Weights of a small GPT-style language model, trained from scratch on English Wikipedia: width 224, 4 heads of 64.
MLP neurons of a small language model. Each row is named by its layer, matrix (up: input weights; down: output weights) and neuron, and shows model dimensions 0-191. Each number is 128 + 32 x the weight over its row's rms, rounded and kept within 0 to 255. Numbers have three digits each.
A block is one neuron, or neurons of one layer that tend to fire together. After each block is what it responds to, as a language model described it from the Wikipedia text at the highest values.

L7.up207:134118118171139098071146140128113209062145087148158133131188092076100102086127125116105054146139098110139171113137075113187151185101116100073166132158120174109130155095143109111137136138084128156145058055204054147164136143125128139137145118113057118135139130136109124112139159104071136114137097111090174077063125173094149136183160111209133177106121144162153082111157121080127141152119081147116113115130137135107149143187118111144115120128130102106076126120103080127069131139097213133185099184122109158108149168147140139096126123128114162155117138083142140171158129058143067105
L7.down207:154132074103073131147116137076124164109179108200114127145179095048073095063118137128116128129121088122146094133113103135174160122147152091088115122153187162063213083084152121087123168156120141114148134100147053103175181153136126125112172156152139160119106104148161106161138096059142178041148117152105148075113135145105138129140154161106122158155115162132038134138109115063118136137135141151123131130156119184144103143130180135121125132167076089159089126105114138213101088131151196179087169117097173081156154168153099117112184092171107134193170120113126125132123150092134100184
Verb inflection suffixes. Inflectional endings that complete a verb split across tokens (-ed, -ing, -ated, -es), as in exist-ed, incorpor-ating, compet-ing, plus whole verbs like played, found.

L4.up238:072164138105104126100108151140178104194095109106114154107087109110146171211183074149071090065182121146142178154090108166176154083124180094109150101123126114159109164167185128114160120166128093176156112117135128140061106096135060146163082135146120126068177145084122137134122107151130117111110107160091119144144107105111060125121088112129064144159083110169143162087151137175081075110103081121140149116116161122108119125123096063082091130107135212114171174197151180132129117153130084099106150156120167128142124148117084161107134106140127143074150164110076147111105135134160101172
L4.down238:139152122127068131132052240099168170155096104124119150122137173113141147087143131133122141137155127141133144152160101149136103095172142200106172076069133139094132122144130086070128138131134139106193150187151186174125113123145106144143132040107108112124125148122108109101146154063101135199129092114085128184139124099139130143120143121107112195105107184110170128176194078167138175102073173158104087057090086190229161128118116103124129188183136100089108097084148141160140103144092101126123127094137072115130129104193101203101122134126130136133182129150098135118139118158106136113
L4.up376:142181114118140168118093130080153056127119099136140148128112086157148186175125104140092087120157105106137137210096111123137134098112221129095113121139105075142103141141186178137075162161183097193124103058128120105109066162097121132096143144144161121145126119128140113146111151129166134114131128121105129142163125107167142135087016106130162148170105158190174093099147087152109160079094143153141127106109165112122153169075064082093105112154157135131177141170120079137100107163099146112152174108117176159111110203125166153113119106141125135094149135099024150083090155148094153178
L4.down376:165121089084114125157118187127141182173112172144118107166186181106092136158130097117104126201130079104135113168203143091116061073149182152139147148069134083106076067132092098116135115134091153163144087127155112143072130150071141141114152110116146130151082115099115081102103078085076125205087109075111137122126133140126077155134123173133180135125139180120195153141132116128147159145105129144122101123146073154137088098111136113151089120129113144143160087135147113123158067118150115077156113167145087176127139143147101103148109120153096127095160135137150166075185110201135113164
L4.up405:139094134112129082113121154152137123139078135151152160116179155071136164111180116141112104142146148145183159172114047186172117030079182131102138120116097112146135199131115111110130166166093142122100163147052143128098092153105128110145119125113141103133184107154098133194158099132112056124135094193090098140114168120051086117120137107158126106172135120119160114154108148128194148163116144122181134078107145076129117142149120106133091087076111189130148175147124146150094124190141106125059107147117131119109107182137147158132189105154136127140146132119117165100127090153083090158
L4.down405:135126137081156078156039115175153148138111159132071139127173177107093136138140158104106155101069137156098171166173103171116092096149178162105139114075148110126156092129104108088090105176144103172132127145126136146147108174074119161186129117128110117115128146136148089071114113098115117141150123044164093111217086126134150123112106161118146180080101114163177121090216183211131121068109122134137111090099063157157087128099121090087105128188145132157114102117204098130123170109096110119101161131185145147146128104112064142136146124122120125104173126083102173104175132113083116137
L4.up752:088156132175132101123093130107106090154129113159136152130175121211171124191143038173088095095131148131112152117142142167136134145122191137089108163128133156108152179116138113099133101110117107123082158143084179111102087175092112119125091110141130131020131154125102126143074072187151133107175110168110140098127128109144102101110155094140130136131099082111138191144129107153070136136115118126116111115081124173166113121081118097144099158106126183124124138088188161165195075167073088143137127150082128118180144140129115132172098144115109126127201191098101142095127179213090149221
L4.down752:068132174116152110143098165097139121104157149134093161130188181110130151141075098148142194101147137138141113055204101123167115169137128181083177135110144140129113136108117171112141085137119122150208096103128154131173180146112125164122156000081126095147130160123082151160140123095144098141133054126116107180159121171156143128111137150107172180099085131131099119119166110161207122112115126130123065118139158146183084122110095070165127129159158144146089062125148130184139066179103153166133083085106062131117158136133094152134064123209130150125097151153147157121116092172115117108
Comma after introductory phrase. Commas closing a sentence-opening adverbial or subordinate clause before the main clause, as in After graduating in 1990, / In 2014, / When the insurgency reached its peak,.

L6.up174:050109149115127112117152134136138076051206069190061121178132066120139124131157153130108108137118064140136103128177148163157114140034146132168093152113125132106172135148136098099150069047130165093119082129142155112147075145091129125181120084087146093153152109156141064133170104082101124045188145195136182126141182106129168137107136107149110126156094124147128096128162112142153170095179197122120131106159124128151097078072117125139108108106112144162140087135122091099131155128153131087102183175122107174155167146090143212142147155153114130127070132117065145134125163165138150100
L6.down174:099135116151153146147128133107184127134162190125156126090109123135100102145113103115058142134192131107125087154152168177061101142195141095139118135129108084151125099150154139120109113110081139123144168106148126124163110083173132090199157126104115197150144172149068135102152125149150133000176165102083116142070159127083150059158133155131127133122193111133144138126086188159068133114119142137173113135093154107089095141138149163093141175119106194111151123139095152142149159140178075093073113172124134128127139110125113131106142171125206073141109154115124124093104117126028126053
L6.up229:126154112077107169151134131189156099167106175157114127085127066095121095183091128094126140117137124187061141130143154140162113111090160104177136118141169170145066160159171126129152019155140128154147067141095113109156127141143047126126157081050176188104173144137131082165135126148191135094164127148134094136120108133099102153123144167080118125123136108131124116159160105126096096123153072192152087113061098129096180134151102114106120105045103119109146112219054134114168110156072147117111141110127176135111132128161117068122128116160142160183108128162102151130114088129087140135
L6.down229:107165149136069125111151134119070137127111098081078099192164169062116131132109159110174182185179098102199129158098136129088165195206088144145121121109110152145154098129089153127083094113079102117122162142105146121118125132111119144086141124122113087166136093137184103120131099167155135095156136089107104128138097072064147114070084128119133117126146133094130240135159137109099135174075189100133129128165147132124116121098126077102158168179112094116170090170193119096092110175121097103142133055123101162059185138128134070097126065135165180197149164131174145126151153155113189108
L6.up478:077198096143085079124138122102106149163139155197101097167168146111123094180166108117061121098185093101119140131201109127159105087153183165137085094172188097179196131094159102075169093077106123116123118072094110088120178147056099100115152167121079097138085099146181097130093100168130145103111198143126102128093143134090198130140146138118122136112125099090127162142124075159155104158091161128085121119151142158132090198118149150107141117125072140147133206151128194130094092115147052110111148103152127123129122175163149127158128085093149106138114118128141107094138170201151145125
L6.down478:122105150166095117091146085120128158129119135109116086150104129111111103092180124158101117130105173141158125106132151154156156174111153104081189092122092133154144103080095132158147097171177130122113149153136153079211108084131192185167174135105139126144154120169097051083151138148163165037132116118099056159076075133094148146160128116142179121143147131140160126120094132185167066127060099132099151140050164142125058145096166193131127104184139138098065152122151121122138148155125146095040109139120133083135092108107067138138145153122136102160114131161205197117118125141162127110
L6.up738:072180130104096113082100148176147119129101099110084128149093111118169144168192154112113120104171152110127109169103105132146082121132136070135135154100200132234105154108163147129167101096083094082157120084100169144058148139126075152157122177116127110114141138131138143079120097162178125090125154143110093138160165093116132081083174143144110109163102109127104123154163140106137099127110147151118107122113134127120076125109124100082139096103086146165221166173156193091166089153121074079071130142135151076134125117116139093173106144175132150099065212137113185125111192162182131149
L6.down738:069155100118070072102093141134131101173081091167092150108136142101177130119151145124098145091205100160132098075212081112171159130130125155139145132105138134161130141128165172083088116119127158131141131193109144199081122044189114146151167095121128084077120161134155119073112105130166033135173144151100122122137110145140144114132165135090135111138140120127147128141150123176115070137086108164186040116106115171152098118132143118111124207146122172140111111134157164112120181133166074104116109096134103083122138058190124194174156140120183139068129136147141155074137156197137131109
Clause-boundary before main subject. Commas and words that end an introductory phrase or open a new sentence, just before its subject, e.g. "For example," "The", "it".

L4.up311:147101102149081077108099115142148189125106152130080161140096093115126131155168139128171126110124136150116055126104150099126114095156138143156152129124119080067130138171074131193137112158108102089138140175128080182094125220054153159096123118146122138153163133118093155111096102160119115171086155153175106084188144166114177108224120131092131109083151105152088141135093117136069116109151137141144172097155097155076121131108133206182106176167124170172097133159128118096135116112158122091126228154152168184142157118154137104135092120089110136123067129170055144112117200119140103120
L4.down311:137091139112178133117149125144114086130064100204139185144092105123096148113093088117134160158185119183094148111116092073140124160126132156104169128088140154176122140103127117067100123157191152161086095148106181117109131150116165162149131119124095094088140078199122151183111119079134130148099146085086146141099108161139104134056128140126160142114118154080127121081101097172165111119102139093164099153147109098203125144104149063075129182101093107111113097094193133155067130085142136119101104125125115174137095064141126122154078123136105134120161155151181112203165152146134131110
L4.up357:136146090156070115165155165188175137126158094104059117146079079094114127134149230140115098141123099127137113149058107124130096171138196153107102123122167135086093150133132136127122087129131056037168075140109177096148101124127155084099191141133133134154104146108101137098108122126149172134094092146161125096161127062164131122126123108170141196066129140106080158096128143109192099145085130155147177121099135144087109192131154114138089125111190098094086162104079153106109115066123156127157157131137094172131142164163165132131068152085111127159114163117119148108105131097176196169
L4.down357:149126149148153140120174124144125128182139202127182125117164128153127134106102108196107107132152144165080181146158173099132125093083053136099090184172077102137146120140111150108152117163158057110132171156109153147136214112096208162150155113136039097170100117150119092143164079132164114145124192054072133173114064106149145102118098176177154097082129140135129147171120113105076126107117072134106064211158081098121140108119159085128126111181118118101136103093128130136113098124163125143120086095106059132154122128150131170168130156109111086159119165129122149145153143141108140167
L4.up631:083088104162137123131095148127076133048070176117138132152099053142054121125143135135121161088141134123059152122156121081037172179133141091103142150114158149158156144138069127173159113162144089115108117107136079160077105184100162104109139133116198166091174103119131190139111148171139130158122099175161166173157144128090137186114083125133140098111150119142159173133106194117156122127185111141136132167139072139090115148153108174117072146072135148151148085099176078114131109112163126126110159142068086121132146120140101159105137176097106167129094136151098171164125109120130166157
L4.down631:106160095144116186189141144100088106144119146132108100155115075072142047112136117103135111112101149123131128159104183063100096125138094174179137127169128074120171091154123084108101168155113105084089145135086138102120156073140203106087126168147117188197115118133146150183124162119124127085161149153075168128118117095117169084140194132129167075135136116156138072087113084142161146145090139074108136177173193123131111170150150105126129146139136110086094151102169161168115097073060097090125176085155076106173108112165123128140153097153097094148103089122102064204090152116145095147
L4.up802:221103079120133078135177170167187141133068131074059123146150141115073087102153147104205135168159099133117136110089158070096166169146152154138108134110114086104087110116141109157069079075139154118145134126096113122164178165113198126126099073084138166105127114088148151152091161114158067128059154165152119148072122153184130084196158103128095140120146162124080160113125191141092099100123107126036097112131129116102093119073119149169128111142126121164141199121094155145113139113146121121170110142099144180136142074167168135120077126110135142098085119137103140107155190119173099129
L4.down802:128158140126135120126135112169050127153054151087114123152185141090104111133157140090130095135127183204126089087133081090162137196140101101172163104178098126144179159106108133170060140123131141156162152179088104097102120194172144156080152197123084108108138135100090128103143101098103145123163158109102065147095041147101138119106140166092141091132063172142134101134141124118168103116085162130148151180132092146145154090140140119156071174173207076106150120137123187175109125121165153172096136090117117119154153082164109134130210134157106143149152127160116120105127178110123157126
Name-completing word pieces. Final sub-word pieces that finish a multi-token word, mostly personal names (Thom-as, Jeff-ries, Mart-in), also places and rare words (Budap-est, overwhel-m).

L7.up102:111165056183101114109127105089139142110061132085140124156117186063141127083148067119090078109142148151104149111144090128162105084114119106102169094134178114148131072177164137109138145089134078107203113109078111183072114181100115147174113205151122104126123174095172126076127134126126137128122128184161067112159106102133169064105173135134161168117155087084110094104132090128156136128113111148162112092134155149138128148070140118076159121139097130108169124206193166134132128173090136066157191176161184071137107148167101114129127167109124162129081111165111153109141125107113132112
L7.down102:106140065098129140120130179179085133146140112131075157139097110067161079164186133042144131145189087097089152128140100128115111133210111093151226095110123073102064157121185138116062140124139191092141112130087094118174140124154093109149192112121140104126138101138155143090141135114153115126157158110150153160095137095145191074149166140123107130100129208152150107080083130117117191146116119149168066153109146109123074126136084123130148127144077116156114107168079186116167162151107153086116111104118104156109090151130102123176131104114157097146205108167105167163163078112162146127
End of fronted phrases. Marks the last token of a sentence-opening adverbial phrase or clause, usually its comma, just before the main clause, as in "As manager of Valmet," "in 1939," and "As a result,".

L6.up95:079157132154144110090082120188163196123155143131151104118126119134128204124080131079145169092142122159176141143058044088115118087172164081053163127149117141100098158092095118131097160125171150101169154114082127164122149186131096054138112115077126106165138088151119131160115104114105099118071153061118147126111171161126108106120139143114070131136147151055069150078123129121090118155150124186122088173167164144119213133104101102146124095151120198132092113144122134075132167187136148140078119172173173090100124130085130129171105164157126151149111145121158129179129182137131106173
L6.down95:063136187136079111125158139141171156097156105114135131096101063129110172198059087099195111175152116156127087111126116124079143140154192129131134086154147117176103073158115138087113095111148082129118137141114132148076101218133109135158097122068106098113147056145107159134136128136120123152144147075073135147199111125076105160169147126132099134088122120134099134136147153102140076112116138132128100054086113157086121155165188109119114136120112097082125146170170119137128154088119107121157141118114232116126094149136146152116175109181143126142087163225122144139099156227081135090
L6.up457:132152165178115158115094082031168088075197129142107165129149126132155127112134104079093146079194123122109089074115062139124121166187160084100081071160133145089090168081127167151120112164128123111151124079139098154038100185106126145138104102135120135124144150130121170117134159170129139120092180111144095115115074116114196134069120116148141196167184144061077139196080135090114105108163116124171091076128132150128136203077173177118139127151106126174081119113110074122168138117169123136124163173111184136142125103131131160121131103135111165157109153095072128155140098153113134110
L6.down457:138136132129086192102109204108073138139102138127138139089111187113122095106125099140118129161105111106158115169112120079126142057145114106160143163085131113106128181153147122097087122141130163150188063093118081138156137185075145103102159109131166105115135059131124119216149193139122200181138109139129162119094130171119098088133213137162097133093167161163124106120086148081163123150137116160072121204193089123132159142123091157155110090122174140111111108160153074106121163112170165071134132118129146185122095136130148063119096179074146125203124090107152139161135077079177096104
L6.up560:100195145171136193148137093145100088098137090135146145096167158060065174117118091119107175106154104107128147131143155158146113090113100073064123068193173143171160117143084160111105118101103164111108050082127159121186047153084078090155107111144100093142140141145144139083183129147120159169095111138123156127047151076109166150123212094123154132114076092087127120137122128142163084133113141145123117118109188181205117146120168099081137128156049108112122112148164136102149134115117115118156185120140184111110192084157201137177137096138086149167165114088122117146138098126163100144
L6.down560:121114124040157088154167143080132147201079158133155137158084106158165129131155127214139151074107129151148175171125126120113132139160107096166135101093134132148061173117139076166138112129098120155110106202118061153162151203134132136149129115170112143131083161125079138120133160188179115111135066187128080101117129151175141140120104170130102107123142191147132124130115123083108095076167127107120153118172141140097108127159102125142143128135137107110120111163126144086165108146123163110098045117114091133112096150063147145181197173097170079137113085171106089103089129153157162116
L6.up661:103151120131158082145137185106135077106057147153127151084123106119183112092086141113116169103138105113160190078144080152116111158166137164134130100122115182120090202121180052093139142172116132183106129090108062096066119147158106135134158090161155135100168067120127167120118139145134115053140114108146128160127106098150126103129177154113117123143078107098090161149136093093113161145100079159130120125137095162126172115157090166096128182099127199137190148097169128142124149124142142171116163168150125183122142143133106094128131168098167120168113137140093192121104164115072134054
L6.down661:197104122139085155102143093080144192145146179138175140157086135092061097133164127170155076153091105173126146168121172090141107114116177140158130147102185101105138094169103120133168115154117093057154127152141091141124134141092140152182101133148185097142115175144134094161123150077173134053129112129117083067134097145081136112180145146112172130137140119156128159071096126137129092120093157175131111139149087126074158185116187087103128076173142047092101158096119113143129077206147131126128114094184112076122108156144112080135131080119143094085167134128131081105178153076127082111
Past-tense suffix completion. Word-final inflection pieces, mostly -ed, that complete split verbs into past tense or participle forms: cancell-ed, spell-ed, found-ed, st-ated.

L4.up23:119149118215167071160136078134162137123187117159129170113077153107143161137134118152093157131157113065148115096127115155116133104134059127142127155125138150163078141081181125166063147126149070098109121123139120170088125143133129061147122104096162151126113181100092170144103098170050067146153134137105115077094157123101170092136117127134104173111160089077082112127174124084069114117121078107133115107074111119078125127054120111160156150123113113154165103111134125111154116121141151116160128166119122133154085229110119152179161085147136173191109065133072146170139113114110194175
L4.down23:138145155095115192111128175122107096151134217162167102201161138088152054145104095139134094172143154138130153110100157108153089096046131138147102103182173163143172122096114159130153119174148113193148094124170065141162132111139091112089156152138134157085125124153156129157149141176102154129121127124140086135161116100088110098111147074102084144130134088121117103201127139065135114138096145093074089055104089117166125119173171073159180082186096137150166097179117075093120129119107122120150139110075133120164129096099169149111101148115135115141181077127126099142150130178143104126
L4.up401:121123130194117079174106150117149122106142107088133134102122133075121073173144137048138177103125111074099120158130134155140171155152110058189145175091127131107191118078162167157049138111138149169101147105083062124136089134104055140151095125108064120133151065076084164139149164120104107085127151108172147189062136069125181118140139162133147198126074142141090104154079096103143168085121097088166097141142081085077162154091134182127142090148154125131159118155104061155159131154115140129138110175165164139115197200122141089173098142119124121189110114106153121142139143076168168090
L4.down401:137117131153097149190141141148123125182081133129196132128114122136154114099104169134115090153082132143104072144099055096154121123065135115146147105128136114141109163118084174196092157181121113070175144210147133128108143121130116152113151136136122108107123139131186169126108115139119140229142099121088128208181104086159111176133109101132134098111086089137115184170080161126110114123129134110069162115149095181118119138152177110107194094088113117177134131058138107090115082159079099193116161112096114112100149111178097091108131116176182111084162129154114142128077170126176152160
L4.up487:127153154132119123140182093095161229093167155154147075167189148122159123141110109103122112069099072110122127091111119150171115142095117102115200159157163188098178153083137077080129103149129143098073118046177055145140168130110117087088144112097075169121077149155129144150188112158185155111112102143152132139124153144116132132106133141078128140097108109117077120199156097106161161118131122174148064135124177143104106132128152094170081136168086134081144093149095045081104105157085116170150200104079110108136170135101187120138111164136093160169111103099161097176094166169145166143
L4.down487:151126146066119138109142065143055097152125122193167155147109072143142143092129134159165125117126150093084159157097168144127156165151062083117135069163129103082130146112163142109145091141096134173130158146064123089198076098160135132137138134117186106132134131171108127128106118081128161134170145101159109090169134132134072090180146130146084097123129117175112173155098139127148119110188138120129152136115162174070091138160131142181164168099120124111098135156063138141068137133178094151073079058118146129094171159147194159154176138114167120190101081124125079147151148092125165113
L4.up516:248118144160131140117115115079142076091145114125130149089096137122138133106138125108124176148099135118173088125136122120105060155105123121088107129142111196151117174054154154084032111149133132169174091103151059180091117118102108142111137104166131154133173068151164185125176119141068143100113165072121164146141121092108149155130070091172151131075161101135136095134108127078153149063054113151156145145135141143138142137119109106086175096134127133144183102102134146119195153148097186145166143073082103101154123137158114186133149139126146141178103058166141153093124157111171179119
L4.down516:147136096143146165108101170127144149113158100077068133197123099027169059120093125140158120154177139154131122124090116134184132120142170123111140120115139134134085162132126059140082124161124200101102188129134134114130151152086123118103158093113138120083180115139121107135165153111086102119147140123149091112095113126143147142141185180131128141143130114117136117149127069160109154165054128092139132145135148137150110130189111095099123076105091149100168112104084068130135138142154136145117117187128169132127128134178181079113138075047104119045162134102177153143153150127079081192
Verb inflection suffixes. Past-tense or participle endings split from a verb stem in biographies and reviews, e.g. appear|ed, describ|ed, produc|ed, plus some -ing.

L6.up4:122141144138147105111156143122113095175168135146119127174055143103163129172175161110080120160148085117153072105117165113105100033110119058112175178164109142127090119087159131134205155099130103132135096094138102094092132208106151145108099146102186130127165157144103195132112129091083124149133195152172129121126146039087188112137118138136099093098158159140171153141147132120138062098175082159074107097152074110106169127084073137118137134102186179139135099164101162085113104095201084109132141156076139133149120216108149129118135151125143134117105137110045145101141129109085094102
L6.down4:135150091156120130109155134135170153131091141140151131071162115189041103120095127115102136166071134145170214139139144070137142173140085149163155009112123148111125146103133102157100177167178151128159151134104119193159124157128194056105124095134112079137082089130076091119124141158136140192121164086122095157108129160116122111112124095097114131144099149111107114147132120137112165139052093157103166173101106148156153126066128165119149094125136146147088032139123169129105166131119180129151152137134107148157186098155138120073170112102123112113097099189189156157106112140171099097
L6.up14:170168090176158072097106148136111149133149138093117156149116087088074146170194140142046158166099077088094147128148146119067119127164133112091097101088156140126162133172176061081118144093165139167106129104064192128136086152045149189087139146148141156160149079069131140102162173133139105077091140148187139142150128106105154114195214112102085145129109139108100142128136116123133141076145100070097153149135052137153157138113126098128097116153102170168117136119139145147107129131131099107156190171118097204093088145190111106138135084121097118165110149122123126123123146103079174116
L6.down14:088148126123071148124126150105182151089121164169181138095129183112104116105112135151093121094147128105173125165118093200156128133127153136111156141138083142172209169122086154163068172112107123076146154146156041156141171126236045129120161177116118125062162138060182075167138163153080159052130107127111139169117105101133122114123084152148111095129128105128112131152096108163104155085112130182151132111165133158144163140176214070130124116075110139110190156091115143148104161109119135160090111125152114076160141104104094153050162147150111123121139144114143124147150143138149121166
L6.up53:166135113172135163147166101138118123126137116116066150123128125135043068164103125138097174099116110139106136134171131110182172088177120151150157091141123103137140140115162138167129147132141142153115120173096163110110142157088131106109154101097183124154170071138154108093071133162158100119162145155187154119123163060119167166146151127096084097102175129171124119119105110121094078067090114120090094125114092129092109057121141152158141201084135094091087111122066185044101153184160125113121147195102100143154130066210156172157126161127139134154049024141082093108098124151150163159
L6.down53:096109090096176172123153170132170175105109146152152136191084139105164114126125105170073136079171134153104194150147092142141130161179173128127105100115125127128107179098098101119111128138087087162160154147179046130177130153227145131161099095153051086145097131083151135150128159143099183142130068100120150123102097129118054115110149118111150086150110146105185141159105203151203108097132140137161157095150084098100160143136117131128062102141086145195155111092129132146125103142119097112165138070165162139119079112132115151157170098135152120084149141153138100127085154116128144137
L6.up334:130135141143186115167106151111103118118095153164103169110125163151091103151113139116145107067112155136062106053171121086129109132145088133132165118094095130135132128091156136095095114173159107180145114167130154168118092146074146168108153144129143161165149136117208118110163161119137081137115171146164134088104122117139185034135116086137169102191137123111191152093072139103130145075089080108151058190132093165156135128078175125115060050099107154200132175175090133103138120113139244118164127105165090152084129102144162110130162152112093139150127124116113112076159148058156136131
L6.down334:115120082133099114070171089123171121119115133150139149149142148111173103115146087164170108164143130117141120137138138136155151113102139170139121177155150077093154096126048095152104119093034166136146089107097115165114172159137118156111165088141140150076122157159111121126093113155105121172094092133101131155157106130131103129115144147121170136120097102117178100174104152150168173088137153126146150140194136025100161161164074117130156147129134166145157171116161131078087130082176076084128099147197127161117116073191123118109122086123151094047156134193183073110106122180082149159
Mid-name word pieces. Word pieces inside people's first names, or the initial or first letters right after a first name, as in Hen|ry, Kl|aus, John| M.